python train.py --n_kv_head=2 --norm="rmsnorm" --norm_place="pre" --init_std_up=0.0269 --optimizer="muon" --lr_mult_down=1.5 --schedule="wsd" --train_tokens=451300000 --dataset="wikipedia_en"
MLP neurons of a small language model. Each row is named by its layer, matrix (gate and up: input weights) and neuron, and shows model dimensions 112-303. Each number is 128 + 24 x the weight over its row's rms, rounded and kept within 0 to 255. Numbers have three digits each. A neuron's up and down rows have the sign that makes its largest values positive.
After each neuron's rows, "fires in" lists the words (lower case) most often at its 100 highest values on Wikipedia text that the model never trained on. A number after a token or word is its count.

L5.gate227:126143110104086166149123146151101129115154119147091097139172146124088110145137121130127158104181122123161148144137101134118131120121115146142155095105136116117108193175098108143080133138110126130135125142130156121123109119163136156101104175101111120121087094110120134130084120143075090146136107151159126116124138150112124190095121161117180122171140165128116136145109081131149126142075134142117121115146119128122114104136152110151159117094104201139120138167120084117100093153128132080125148116093168115180111151158098098108161094104169129120137134119073137121126135176133140120
L5.up227:147162118129082140106130129157160131095164139107086097126151163117102159147158083130087161109166082119122150116137135132129109127120111118176132090138117168139150135104112116113120143193091141141104133142137116149156125141119165145106129189127168129119087127176129129111144154121082102116152184127138140112133115194141106131099128139076138157124155137088114127132143095140178128142083111154095102163126071120108129129141158119115133120097107147131107128153120113140106135116134141139146125131141128141114128112137110125147143111150139103119114139096092149121102120149128153143
fires in: "to" 85, "of" 4

L4.gate865:111083125119132156126149127162098165124108136110159125113142164131109159093171132093100091162131126124130160107166115126156099134155103159093077090118123121154098166157112147175116116132113133106123118139150156189141130153136096104145127126125104151122102166112122122153117147106087141133111096163140165149154121145111107134136159119117146123199113090107148098136130180126133170117135135142115107171121119157137114153168108158130140145125102140110104161121147147119118157095148142171137152077124129125140137147127136135126147072121156100119150143127114106119133120121108127154
L4.up865:095123136110069145175095143144101138124171131137130094137126163108108135139153138112062115109143115127128107122129164124098135141153137134163100144099111115095135127134126148112136103155143105129105148148112108115083092124122162070101149151157152150116185133121156095154094075133123165159147114151062114129122111174111156083128146122109152102168123123098147097129161134131110160099098106107109156110136095094115168136148151143159129167156125131102165146151181096136112151080157156140149157090130119124142126109121152086106154117163148114144113148132155099079135102137123161108
fires in: "by" 91

L5.gate228:109167096099101146130078133138121141159147131116104132094126180148161156135151181122103171065123110173115093147115101120121132136126102132134126139149125133148158176113122142140147161135131145117120152110116142100146153116106102095111098094185133149109124141162126142128153161143106129123123088143093128153111146131110126135138118094119108106060100135134118069175119091140163046128132159095119119139109130154159125107131119128115140121109089168140138137145109113059098136113082158156135170114167110145119132157144121167113121160100068126137130142122128070132120133147116098109
L5.up228:156146109117134190099104133115160113099099089090106117126113120117158122141132107125107129131133152154124106116111105082138138131104102167172150135162091134101131141151078105120152115200124164131104133129179133153139122127177140105127127118144111093106124147167112078101148146172086113115102142123172147135108154150139104171137135123147167073108145135122124151131144124151123076090118086125107131101111085113158160124145181118126122114108100164146163107107138103129134108192112126126135139147201178161119132138159145146082157147116104150127138128146145091125134112150155101135
fires in: "in" 37, "on" 7, "alongside" 6, "to" 5, "a" 5

L4.gate807:121120115119134150141122130115118087117111155089099114186104166124142144139141161132118145143140149088136131148095158108155078117089155112147157115134146143106133126135120125154109125126166139093111131132116122130150120128121139130090150133115142127125103115160130153121116121129121122105128142154128107125177103100124111146133120135143154130132149103119122108117102072145127207135126099080129111120147152129131141127120152096156150109177108163115158186136109140129090139126125093187151124129109123133133101163122098086145143173102153093162096142113108136113093166136136105122
L4.up807:163175124147132116164116141163093107159127125107088133062161122163119140141080131115155128086122142120135161148102138105130120123110158143141133131131141123106143160107135106086114146130105124121141126150124140128153103120119099116122122123113162106133083117106150131148106091127119132100145154172145130114153114108149094108129153141147154111134099111117082107126146088197128152095110092101146115142131117149095112047146134166122157165113113150151115152142089125131165145111098122110146136137168142169089112168091070112158132149104116163100115128094079134111110159161158096138
fires in: "to" 49, "true" 4

L4.gate4:137134130133139150141146144097111087159088118129141149131142149127105151120088096146150156127096113129135125135109128144138118166147101104120150130142136109118128144186132138115051121105099140126189099163161128132119123147158133112161087115119159116126138149132131112167128147118139135156152114126148138131125130101165112132136149137077118095122144110141134116156164144141171116144126103160127126178122160044133126140098136115096093128144109160168110118120126084077090137128162125138137177137102131184121171149156143132137174142137126138174143153099108095155139155156112124108
L4.up4:181119127158092113161103092092117082101109126126119105113112120126107150120096098146112062111163120130160136070176169164132188127110135117119147106128121131117099177122146127122092140129130143135115136123144177113146099114137120146147127126099125120104110104167179137161139169155118090161134124118146148137139126121118149170125159107139128155113151119144123147111100144105118134116151114132156148133108127121177161143130168110128084141139148123146162096132112095110100097129109139146144173121124118171138128169130145128154154125124120110143125144109116112160127183137122148133
fires in: "a" 48, "an" 8, "already" 4

L5.gate1219:085149119128111164136124103118107108095127134146130123147132136166143178122128124114134149124106163180166134082142161112150063133166133130110107137158147082160127103149109151126106111118098096155113116146102130134159140121141120153152115129148122129162103158097129134124174110128124134111124128123138158133102163152120155141150152148100126129079172110111151147131105166135085117122131102143130145142143152170130155143115161143124158156175177136133163109149129135125152131157150133142080135149114131127118136106159144158076164127129198137132159152116071150151174119088108086133
L5.up1219:109141134121134139109162122118111119150151148162115129145092166158150097126161118118121113106122161189103159112122097142146130083085145146128113138114158068158148137104172102131176138134162139129135138155131143076102126149131134163118115075159121144098127167167123181133108127142108104145112133180131122100120161161124174158165134126120108148090110135106147144129146133139152127122147109165149098156133158112114113098130112136149096120081109137158075113106130147088125146118133168125135181146104116128122164121142142140101127107147117151129143169121113134124145155181129122154
fires in: "while" 35, "well" 9, "alongside" 8

L6.gate272:154164151124132119123110121139156085126126138121134091149190107121126145100092169149120176135120120126123110163103115136137142143178122123078132124162167120167119123141103161143104141097128124138113104080129126143161134120111132150128116128123081166105107153120091126157133152138120107125127160112127174156166132140126124169111138088114107128154101131117118144114144114110100150159122101086153134109130130098124158107167093070170103145072080146131162136129163159132130119160124144121136126166127106142070109123099107142092163108132116127177116101145114118192118134108134109145
L6.up272:126162127123174114100134111110139123158126136159121142145134094134151143126078146114148133135129157102055138103153150127126131153114153170122143113151148088123171106121120098139121152156101134155109113085137121119160151121105100128128097095125092180110101142082108132166121120119121126163172096141130107121091146122097084151120160157120138153131083090153168116149110148102148139099111156090136142101110079106103129126167104105105154156093114141181114080130151162125100108109089133101105140126130115185101122128140103090158179132119091081136087122071121125095056159147136114140
fires in: "to" 71, "the" 10, "too" 5, "of" 5

L5.gate902:087157118123104166126116118098104146155167119105122116139135086102148111083064135129102116166174097104099082109129161088123141139182144136129124118121096131134122144175130124167139124153113128143095147140107141177168125083117136140154113121100159162149124110132135115110120110155090133103123153118140154124100156114107139122113128105137121110101149136053133145182121095154068129116117137132119120128153121093111113123150145126127147111211147144117174139125115151128184115141120139121135106109133117084120069119134067099081153179127140120114140127069109110113123124149094086121
L5.up902:106164107137142121152116166150141083105162112117109131125130186137141122145150160121118148161103077157116097113127140139123121097145140117099126079101101128185115124176100162146112097131151157099110169153117145138169181138111180113113124119124106134118135146082135116168106113144088133153138135144183150137141136126135113112126107116115147153158159133107145082145155128102088117148158157106088099146135115128107136122124137142113125167171123174140114141159111160149192139152156141148128108145162108159151143143135090155095119153096169128107090088126115121120159136146136102143
fires in: "united" 14, "vice" 13, "lord" 8, "chief" 8, "of" 7, "to" 6

L5.gate188:121079146140151117136139188135070086155152125139128141146139116159116099160137104140123093102098113156113095165111087103133119138119130094141098114132100124118098097126108137122079131084137096104114171127170123060126103157147100108142121151122128133149136113103126135172121099151091098126179102116143128163119125135102081157123126116100126062108118111101117124093128090157115069054131138102092132147102125121129103159112119130113150119181159130101129111142113089153122110144093124109128152131109126125125142118126112140166105127104133134166149088108144116139141117139098127133
L5.up188:155099101126130127130110172110096117168140140156096126152104105136111110113135083123107069106127155172103134176101117099174127128106106132108102130132121130160114104146151095132097133126145124133150153110190100082113099171108148121153134153145150117117157106135126155191124106113121093083145129120138153156110166142103086136139118131107130076094128136118109187087130068138093067079146151125087133107102100150132130150088127083140146135157135154165134135135102079115116106133115136104130120143133137135143117148106102097185099105123119117162133096109152117123172105128086104111
fires in: "in" 82, "of" 4

L6.gate845:081126161149129130120140135124167105171141143103153106097119104142177116137085123110106146124105137109149106147151164144095148144099148121105112114135092136087143137133087174160156137141167158115156133185150135157165087113134120089129103143147141148114130138142116116101086114183081133120124167147144150160125135084137091130128130086115134117154174109155193097158098145184125120137113115108156118084104112145144183129116143108128149124126114144112169127121118118121138102134120132121133097111136139113128122116144131157112103157134129161113112133146136128122147157110135105128
L6.up845:095142139096120113136135091148128145122140139125133145105097168137158124162143152134118163101149164142070125086146145111095141128135108188151132128124110084097144186124153125164138174154171141140141151121131136139109127105119129102111142164125141160152090127160174150155095142130100129137092103121153119118154155115088143142156107141149151117133137091112103149151143099113136125133144127083118099124140124100115132127132132111124127145156193146154132131122157130080108156142099163118119117147131146132154116128092092115138160091134113178151109108098106146133121124183113113101
fires in: "to" 45, "for" 19, "defeated" 5, "of" 5, "married" 4

L4.gate138:136120130111120131123134162159140076136105130109126120114157167116110132163139158130147145125106139090101125147130118130132145128141125098090121121126092211075103170120145101152125117159138164153109127138126091111148105166089157155102108163159153158133110135128123126160141141154113137116146146149141101164106139112143137134112120126149142128088129115092131102123098123131121146117167120147144131136157122144114116100088088107139104164159144139122094135117087118150143137131155174136157120124131130136118146135116097112082134150188158101100147096120075190098132134136139136110
L4.up138:147121113122160171119105124105122147130158139120131168142156109095123120130130160106146144125100115156112120147141085134073151101128111132146150128113140151113142115162109107118149107174164126155146164128153160093122113126144140165122087128116126115152119144105153118151129147128115119137185102123117123124124116114154146103117145139089161125128099132094148157120115093155133150137163098128131141125123113138095106144110125131130148143130081152107132137173076138115106152137122127164145122129116078157116119101106059112130176139174086116107148133143114111128112143155124110104
fires in: "to" 48, "mcdill" 6, "none" 4

L6.gate65:114117176140110135124129109152138153119115131131103121120164111156129124143115176119070129125130127131121136125093132121107133173121121146119104092107137146136127174095117135091114116084102098173130103137159092152136144177161148134096169117139171103106138162170140086108161145139157093141107129159112130148133126134119137132116126156177095144121087154142109153142138121110115153127125150152166125130122151096143123121113143138135127155115147158131091107150106123098175042100124162120130087149107116104096147136122139136163156171143129132162108147145113098126131124109125113133
L6.up65:120084163153185119186120124129129148106128131114102135145136107088145096109132138127156132120144150156126106166089127111130100134142118101135117113156120108120091141098140100148171166114104144136134124110131084126102107104121113145133126124119102112094118166179106113127120149096142109170138157099132108156127079113102102128111144146150136136122115121129101144129073129125133111127114146173126127132165172125119142113110173140148121104126101137111091110131180081171136103123109105139107111128108130092119131126155136104116114143118088155123091132131131123160102140127145125159
fires in: "had" 47, "have" 15, "has" 8, "having" 7

L6.gate974:093118181105165106155159104139097128139097135132108164136105129161062130148129173125106141116125163144129123117134102100165099176148126126099139125115115103139105175123152139139106105118151061075113114139125096113145127119161166091099145143146138119135130161132114110142127143149164145128119133168140133140089090143098133139118151094147093127119117131104122176135110099148101126111137085133098108140138175148106120138129158139160105135104133154113116103110082146124118084132130089127120151141111094132092120108142129101171094175123125138163102134125144162090118148095158098134
L6.up974:105103117116146134121124110147101167168162142103123137121088119095082109154116146132094100116137123121126126126151156155170131106124181148134145127115146078137150161115149104159130119148128092132126140136142110117130114129143175120118141139154163117148092129133143127150136094136180158152159141138101114113109120098087130137153146128125107127135098098163135167177117128148127112130144190131118152089153153162120136171148110113148127117079158133142080099143112137115117097149093131110118122142149097116107154084133198112117137158149084102125136114135149129157150112125141141155
fires in: "had" 41, "have" 11, "having" 7

L5.gate194:141125133142131138161125143150149141179115159107154107145125108158097102145109136176169100117107097133082120131134125121077124116087083174157141155126136100131131152109127106119137142127141115178090108121169149128087122107128134098139090141150118141099105118160119112131177113127121070144107128090171089129140162140132100097133146105051066149115133128115160094166144127128164156128126094169178124111093143139147140138137153126134143135152107134091186143106146117151114122142137143111127139148145115161129158145163121121089114102137120110125127119133128156118088140154115093136
L5.up194:118146149106123145121124156117152120081105117091135110135144160105149126132124133115123135148116153121132131120073087165145130176064099125097160152140129102139156078122128150140143162146121118167178143182158104112122096097139140136135113123132133125147111121130122113107163134116164123167102126106152143094143140094125132146109117076108091138120093130108145124131140132138144116137162109125135095128126148152118141119147127113102102160114070122131132109166137107127154126169102162114080136109180132131115128122128156160129133118137114108195161142141156113136168156159144154116
fires in: "the" 29, "of" 12, "for" 6, "nearly" 4, "than" 4

L4.gate822:122125153073117163146142148129101123137158135117122154135122106119135096126125175148135138134116106149159141137154092101170144158139136123089108081079135080121138121146117144160107143087108153124137117158126119151157089138142155144155151101093137134125099161134097132151083081143121105139139132145154156166049133132115167093133148132105147113144112116131127176157136131169168123102117118097130140115129070149141141106102129140133140142137110119127125092120105128132157122094090136119119117102115149137079135121117132138136113127137100108120151150100110108175101149160132147127
L4.up822:112148132125154172161074119099122056098138127111120142109134111083098137142090193133157141142088080167119132097159101127166103141131130180134112123114104093144125117150133158119109156146105128108108105157156137102119107134151164115134136097106120117109086130129133107098112104119118109119122121147151112164089116088132157152135157163134151124168106115155104144163123139143168119106123103120108140116155099099128158119109108113157125145103130113070104105127159134121046133118076094104106087116103119186114126127154120132148144122147129100116113124130140099155129117129122168107
fires in: "by" 55, "war" 15, "kingdom" 4

L4.gate844:078100104092090152109151164133124110116138140127165101124132146100135124064132080139136129136153137108136112138136112108128115141108102131118117111143135122118148135129120156112138140112143102174182109147164108102089108148160109096123119121167133148132103146116088099106125131171091115100131176077124102134139118100121120146182131117172140119104142132134143126141091139136107064159111133153099139121137106108148075148141139129142113128143130155134109150126119149104106109121117121102115127114123156097141136136121119120100168145109110116089115135148137100118116099154108143150
L4.up844:138127084116124111150154145155130163156155093121133141162131118138111137144175143108131163125159116094143149108106117206146105106119140128124141137097141110111103145179139115132136149144111101128122145083155161108095164108145093151137113096120150108111116137174147085119140116129145086126116087132149120138075151119127137106123084123086132144125135127119189140129120140160127143095122115123095122133100040143091136113095161106163134161152103169161148130127099136141102193140129084132101113131161138120123135145149125078144128113128147109145115124120140066104138128196113121103
fires in: "to" 24, "from" 17, "of" 17, "between" 12, "at" 11, "with" 7

L5.gate61:130172122088136148114118127118131124110155132108135138106165128139143173185136161089104108137134099111111103135126116147114147155107111116108162148135159144114137136211145127079070127148131136109130143119144144099141105145142174138145093107132068146123144136153116100081121156173093132169121146111103118133148098129106135104105183098111155133145145122128119120128116099144170124167132172081130127114129116121128159145109093138135142132109099147103170135106114171159118085121137091157131125142169094166110118163123099129123131104140131143116129135101107168111059151132124123145
L5.up61:153107133094108126130122133121108105169105123101111083134115153145139118133115152127111082145143162119093081120110099156122116109083136135107134125124126154156147172144125128110125145148173157108149148109140136093110164108106156174128125121163106120094076120132099108105130119155137101121148175123126113150167119109137117135129115070115141134112124154139127118136089188138138194077091127120117117092146105140119151072106108133134141116118146152129185104084139129106123121108154170136129121099111161165115109112116149155151136147179148150130165155124126112138105138146137119090
fires in: "to" 83, "of" 8

L4.gate50:142103126140123135160182112117134139122111166122137136174111130148119141125122149127109115128142115152150119120051152151127109132140165140101141094133095153125122124132119151137110098123108128171116136123119120102127133137112125187134134111128089140126109132114125151107100136113107129108135139122126114167088141150162180155100162148108177084113140138125159094091130150113136171118158115121091154124133090181154145147144150108121099113142128131134162143140123109129112133111146136121127096155148160174112108121161168140126152157133140114127187136126110125146147183125120090100
L4.up50:105109106152157140110147116132102117114120115093104119135121162140122142171097134110107137127145081128134122157147169111132120156133117171118165153144103098133187113131090149177085136135128133141090149106117139147108149108121090127196072149164113160099091123095070094168124120132113149116120140105164135095108116130139113073120134094119142118112080121120134141141156144124148144130130136099152114180137132118107127131137093087041131136119109122108138160092155101135112159118083175152151109104123130155102193109136130153105123120162162132091092105147153145092121144181150094091
fires in: "as" 25, "director" 11, "by" 7, "producers" 5, "coaches" 4

L6.gate937:146132102155124132089140115086130100133092127143083114136112105132172145126116101141157109128106143120099138142143108118125095126093113099193144146169159179092155081119128119087110152126118148107158095150182134115123115122139090113152089141124131129130080093131101130124150108142131128137110103119120112112126153122144124133120096152131157079111086141163101104172107105130142114104083113146102134131135061134133143075160132146100130167158111091133093167119155150134183104132151155138137103111184161173113149151119111150121108140108092126139141147106137137111106127172123132143
L6.up937:142075121150161164124131170160122123128123156132150157131116086111114151142126133093127102102094162181140138127177132104118074117117119157165124159094135091092141077115106146170146119135130143103081072138160149144108125158163137132174152156123120164143119104100103111110119110139112124123127104143135161101161107089157122132094117149109154122138117118148076109123106075099107094124127083140121150128116146121135155162108136170141153159149098133153120164136128088143123090185114082107184139160135178153111145129169159111101121101165144138151076149096130116109113143137126130099
fires in: "a" 82, "very" 5

L6.gate478:149104116094111123139126139145138126123092158131140130090118113142107121124133131105068113091139188129111088137150131134123137119136154104125125154118139113124157178112116147098124129153133179150094080141132143108104129107152111125160089175088138144125124116177113106129117108098117130129137096118117082136159185120145130122087154164144158130147120109104110149123094090143052143169137098134113180122174131133184098101149129131113152119118068098130181145128146124129180116187096134115092143121100130144141077131150105108093169150144142138102116121108115137143123122131097073132
L6.up478:100115148111183139136119110153114155142124165111143133130119149147138088120136155119099108132125166079103131133169147119125139093151119108178113168119116093138148177092156132123140147126092140156152115149077165084081135128138181150115124139108094140147108125111129153189116169102147144131141144129118110140109148128181135139139100133127157155141151126115144124158080076106108133107125112098103096085130134098192185139121153113133092133116152137166143108082176105109118146185106111115130154155151139128119123123105122119102070095111138131091120133158150134098132129136087115089
fires in: "a" 51, "of" 6, "an" 6, "rather" 4

L4.gate447:132128079137161142134160161149060107114114119154114124112119147137097122102117149110109149136113102107096142137125129123148137118104094138124137124135154104156102146170141110150098156125134157119110085104138113151186133140144129147107085097101094141125108133104079107186141142131121062157158158144144122104148105136135135162123133100120145125131111139097070116155142093146100132117101109151094140131142128116156179137131101150102153128099126126129105084103152109150106126130134129134089141125180096128123138136106069144113123111128130123095120119104051166121102168136102130141
L4.up447:103074085108115148162060113096121114119181145115149105138124103106151145093102133155162143074133121154123145131152147161105132125102128095136163133162148119124112153155170104136151134130149147130103138114123098129159159126108117137106141166132094164098118074098122121104142150103174087156096116128117119118136163125126117127133105160129097127143114135127140107065125137145130131136168118113112110149146138105056127119117106109143116145161069146119105125140101093160120114143160140142114084116124146137064107138151119148100151082099109143101134142186077110133126094147102123168
fires in: "to" 48, "make" 8

L6.gate497:175135106135116139152141097126108126125132168153109101099113156104087101170090150113087122134142160088135120121154127116155137184128172127160133148142162136140149141092087136128096100125131147116127147173104144107136177145142107129163135115121105089154070169121096134110104134131164171158139120152142162099126101082095130142165128136131139144117119127081152099147130104137123164128148103136130133151123115134117132158124141150159133133109134133102098159155114141154121082135120120141133107126150078157097073137146104158129127139143107168127131109103123145141156172143148105153
L6.up497:153153123139131111149133085111123164133098163136116081118112133115135115183123124153097133084156162126171104116123142126116144153155157142149140132161165144137134106087101166121122142101123146135105098127146191120163108138148098123127110094118096133177099151125122102114110144123109146151117099141110155114163115112106123112146149121160164153125106124155100082126125122139116153166130173125164139107144149152151125102078122141114074163113125147110122110178090105175106114134112128110148138076112089166088139120145124195161149123144133131147127091127134163121143112103145091161
fires in: "a" 28, "as" 21, "the" 5, "it" 5, "one" 4, "become" 4

L6.gate437:130119111122108150100124098160098117142168129133092070119172131113140136117098144141105156118116132143133167103150131126111113139132143141167164122101141075167149099173147127120076103089139080150158067096145153120119143119147130060112143126113162128106139107105125125121137102130148101118104130144180100154109124124112167158128134087089131132090142149123110166091137104118130097142135141096140133155133130148140162102064114118074122115104127102167117145062093133096141114186132140087144138156116165112141116166157113126085145113138141096132138130139093152131130151132159078136
L6.up437:139135127121099131079126139132139110157158166112152093166079145107122100114124170132099122147137137159155186099089097112125096097137136103116107144141118110176112161110147150126138090140127086096126126136143123120108116123131114131116138059099136101082141128120133105124180119160134150129080132163165078113137119086055175074179120126139143099139119145123076153103123121152102158140150118156151138131143155118136125155123117159157138160137125116103132121140127124120134110158159109145096168147135124097110115180127157155115144126133189100121142172173119113097141102147109134134
fires in: "for" 22, "of" 19, "in" 15, "on" 10, "by" 5

L6.gate1005:102157112138147125142150096124128080142133150151112138149132151089112099116111162138149072081140135134146108091146131137136115096130123142099090129139128143120128127126124142142081122113119091154084131135119134152110144112175138142132138134117087141147167166141116147094153173114162161169147099142159138122144132162140165135113089106148130114180114109130125127105118186095109104116148150130102096106133103135119101154086139153126115150130130155154136119140091131101142068138152112147154119090175168161119087131131162103129103122156135117123097143112122104113103161123118152143
L6.up1005:095104133142125116137109149143099139151139157105104151091110156129106112087122110167096143123111110113125136072164118040127084117116126109145150152100118119159122119151125108124105118075108107142132199114070125132124108107139116092132147118134094114120116112109145126114075128136094148128146086132136086097118124173107146166162121134109135130126179116122126111160094092105141118117115151120135113120154145095111111146117125132153132120127120080138123124110142103067165149120178175115125128113133114167094119124117155095132089101131166114101105149151153162122145125141137149149
fires in: "a" 70, "an" 6, "former" 4

L4.gate378:085081136132092104110087149104160160137097128153164122112147122123121130109166144088093133111133137130166171124157125137138146099108143100130165121100100113138111132106139141120076102162140113126147144138127132152134135128142118115167107103183114159102095106122136126154157104172104119125112152144142154132147115158117098170151151134148166115162118148137147135152110169142118114066138151122128138159142156127152186102132164104134168107093143099152110091193116108123165147123129169138134112082124150147149119143110146120093126108154137122154146143140159126116116177153122073169
L4.up378:126087101096141145136120140154160138154065107144150109149114124141147145117127109106147122190134130143106162161147115118158151114139144090154128128107068145142136148156119126166121096157148160120149158124146139153113146146131195113111092117109131119136169147134115140139128120146111102121111131123119106129167148147105107148134083140142119118116074116143099178090142080136101160089129121140125140110092138151147180152118129153129149111105161147157184088151114115137084152102146123141130095110132176137140168149114127124122143116112136099139170123146143139129110127124096095111
fires in: "to" 27, "in" 24, "on" 9, "out" 4

L6.gate674:136078080154151119154125152077091138134114112107145132119145142171143116090119099170114112068130100081111085123175144126131108104154128106120148141149112149126151111153112123143112114148151140118123149115096182145149125125142117146177106165071120166120110112151136166103147145107118138123131122150103079132137110122100106149107117116169098063113107117153147110166142149126154113089132098144123166143133160111108126123114145124102117098095102167151104089150096141102166077121136161117148113121128136140165139140094133147118157089118152089168133099134127152117133092111113133097
L6.up674:162112093129168132149126127136097108142127119123101111091169137148159105118122102141105101136136131103085135113175125103175124071177161103166145108112105130134178155143103120134152123143142131137138170114106194157072130106177134106152096139091159163106103098161090135140104099147106155122123120131111106161144156137088141123129145130158158139151137165186128109161151129117125089095161114150146151136164125115097117153141120136134126087119091150160102119154108121116106134168126139147189117121145186156146101125064158141150155147115167160129136096110102113118134115105136122107
fires in: "an" 49, "animator" 7, "antológica" 5, "animation" 4, "another" 4

L4.gate241:115100109129108144109101147191114143177104120128131073110151119138066123147192147143125134126105146109112111133142149113117126088161128103166109130131153151149144135163125126121106150142139100105139158113158135157083160141179138095171104143183128149115133132121117149198148164161084127118097112154154143183101151103132113136097128122136151132098151139156136116138098095131122105142118132144110141145137142146161130107119104165161152119097110122108137141112112117095125120153097132091167127109133156091119149173139178158085081154095123142128141127120106101116114135148166121147
L4.up241:119104091145126170112138136161069099113106129121121136127135155110098099123163133117138076155110117098102130125092110166117149100132099083156134139124131120155134140100122076158129123144094151112122159096133149146148112101144118109146146124097114099085145119096108152158121135126156142129114131138187127140135147122100157120121131074127083108106078132152102142123125139144116154131129150098112112125144165132155133139126101108085141134127139130122150164111063147173134135163142166109129155136102106118141126119119112120146114128145123148160164126118154144166126121117113119121
fires in: "for" 14, "of" 12, "at" 9, "in" 6, "with" 5, "on" 5

L6.gate344:137122123138141129135158155111122124128138163133136124128145109128175084127136115152152108128109187145142132155151117174100137108162144133078153137111167102134171130157117112171110143132112134196152088133152135154130096102163135159155107130111144155093106123111089078116122108107139111099127158133121144159121096132122100122118122124148168124144128136149144125153135126164105096103092107126166113154090116143103090133107124142121102086170082128097148162168088123138107094085119134147126136142114144138087167078117118127142140136143117170094075139111103115113144130135099109092
L6.up344:103097128090099133141103147123129085103114151099117129146169146167125105142150125119128086124146129125187103072139112107082142171152097170131160149121156110165159164151079138095107156116139134114067117110151118139134117131151130152135091128118167167099132125108129119076147116121125114103142124111166156162107135089101151107172118141056106144161158090138157112157146099143138124140134137136162124095082136147113116137121130125151091153168145156125120144147104134114094135126117159144171120150155136114099132169113082135110148127096137126115109136126112118107165136143133150130
fires in: "a" 40, "same" 14

L4.gate966:121122094143101104061116117140149126113122109132152107153155149111128115109115102162095111103098116153139154092137116131140161127111162136118134143124147127104139122127151130142117132126139134098128148119147165121132134121165146145138152141089096104171152142145170104177082154102121077160133083117147142135150133146126133076122118147112138081176128122149114110151097093179138129121107124126158165135104134112136123111106156128130103088127143175151139162150096139158122110124115102099175131119143122138120126135105137133121125154084145098123149141130135160117176168161141096133
L4.up966:161143128142113155085121092148108146098148142117153095119144152105190118128127127064112100138128112150129141158138121146144132107129115118146133172141105153167161137104132128156142105129130116142126129143160121108096135152134097110171143114129150128094101170108095138159113121111117071157109123156144174167077131111107126130123085127136197115145143119141132121152148130131134166119143127134120168153110074122179132147142153134133152150169140115124110128098094143150135173148136091128112150154126159115118148082145183122111112162110191155081096140139119176086163118155192133124
fires in: "a" 85

L6.gate52:103133107146116135116136166142133124144108123141118088132138174117145187100129103131127108114140136135106160130114115122083134131129185143089114116123119121117119146147098124133111137146110116093171130141132157189145145097152105146121116134127140132087110118134170118105138123115104126156102148140085141151080119119097080106112082119110125139160129094116142160110106159215129125136124082146099120140151120163091131116103102141161092126106131111093157126159105151157090123160124113127122128170175128121136102148139067182148147116108126129101167152102107127125128120151111101096
L6.up52:119112146127104163143134128092131115107090148143110158100128164097123176118117094118084127058125144150126157136150130109128144125112095160138125137140149146117110160166112166105144124081095145120137120129110125127136131127164120120100161121129144148097111129155190118095130157123105104136119070122135089175102140137091144167068109167094134148143109151086090146130111129118146159115131128120134122154144103159121129136142151161124101113127116147126099121190129127148110089128159162124154106127131114120098151082168102128088120117112149109141095122093088125101200116151155133113
fires in: "the" 27, "to" 23, "by" 16, "and" 10, "of" 7

L6.gate1245:160108157112112144112137112151133116146138090111154135150115156167154097154125141112115097126057122110128143124145102085095101085129115135131145158123109138096136159135126122114152129096168152194095134075143142096100082081133163097191132093140099131094100118135130149137166126133109118154109139124151091117124119106114136146110088150124165139101119083114146133138110136099118157134152095112146109134132099181138150109080087118119131135163129168124172116103123079124142158146112170163124141174111138121107099113118129130144144094145169102141150118140090097091124107153169135141
L6.up1245:112103144175125101135075128135151159111161134164166116120132102128132089128102137159125111146050139097122128094126121096133104121141159144121130161118133080135186148138100162101110083140089149146112170146108123139078099130107144125125176105108092100086145122138159151179136094139143142132105099106119160136182107130084127088175141142135126159142115145128146126097126161118125153178109133108101137123126125195126141108148095149124074122154163126148138123114150150133111135149158157119123139122125151159119120113113128134134081128131162130112102141111112067079121081173123107109
fires in: "was" 29, "a" 13, "be" 7, "he" 4

L5.gate898:131115094109142156144132123110112150147095126170097133130106159127145103130111107144114149152110110129135130079140123142155111168127154127153125138170156128119130105117118147097101150127115089138092132134089147110124134148099143113155126118121128141111129097150133059166110134172108140136124102168133133122148139110128124135145111108115140093145151114105120083173118145134113130101139112090178157145114158153121115134142082120145088133115116148127142144152119141089114128121104135127134101118112086138115157061123163143065190108112136145162092135137144169172150157155136120071
L5.up898:158123127116156139091099099122123106156128087113126141126090163137123141194156139129166107146168149079113130155132096116128172147145130132154145110137122140070158129126126103157122133099107169111141102070148161112104102140099131111137141128149103115168186132131117086135164119147127128143148145086172118101190139128134115142129104134115132108141105115107145138096087136140099151113112122137152111108140106103084160125086141127121091131145121079139114144127130113155103119145148186143167141073179133130111132134117136130127086119149150110154120147130134128134144122075150155138
fires in: "a" 82, "an" 7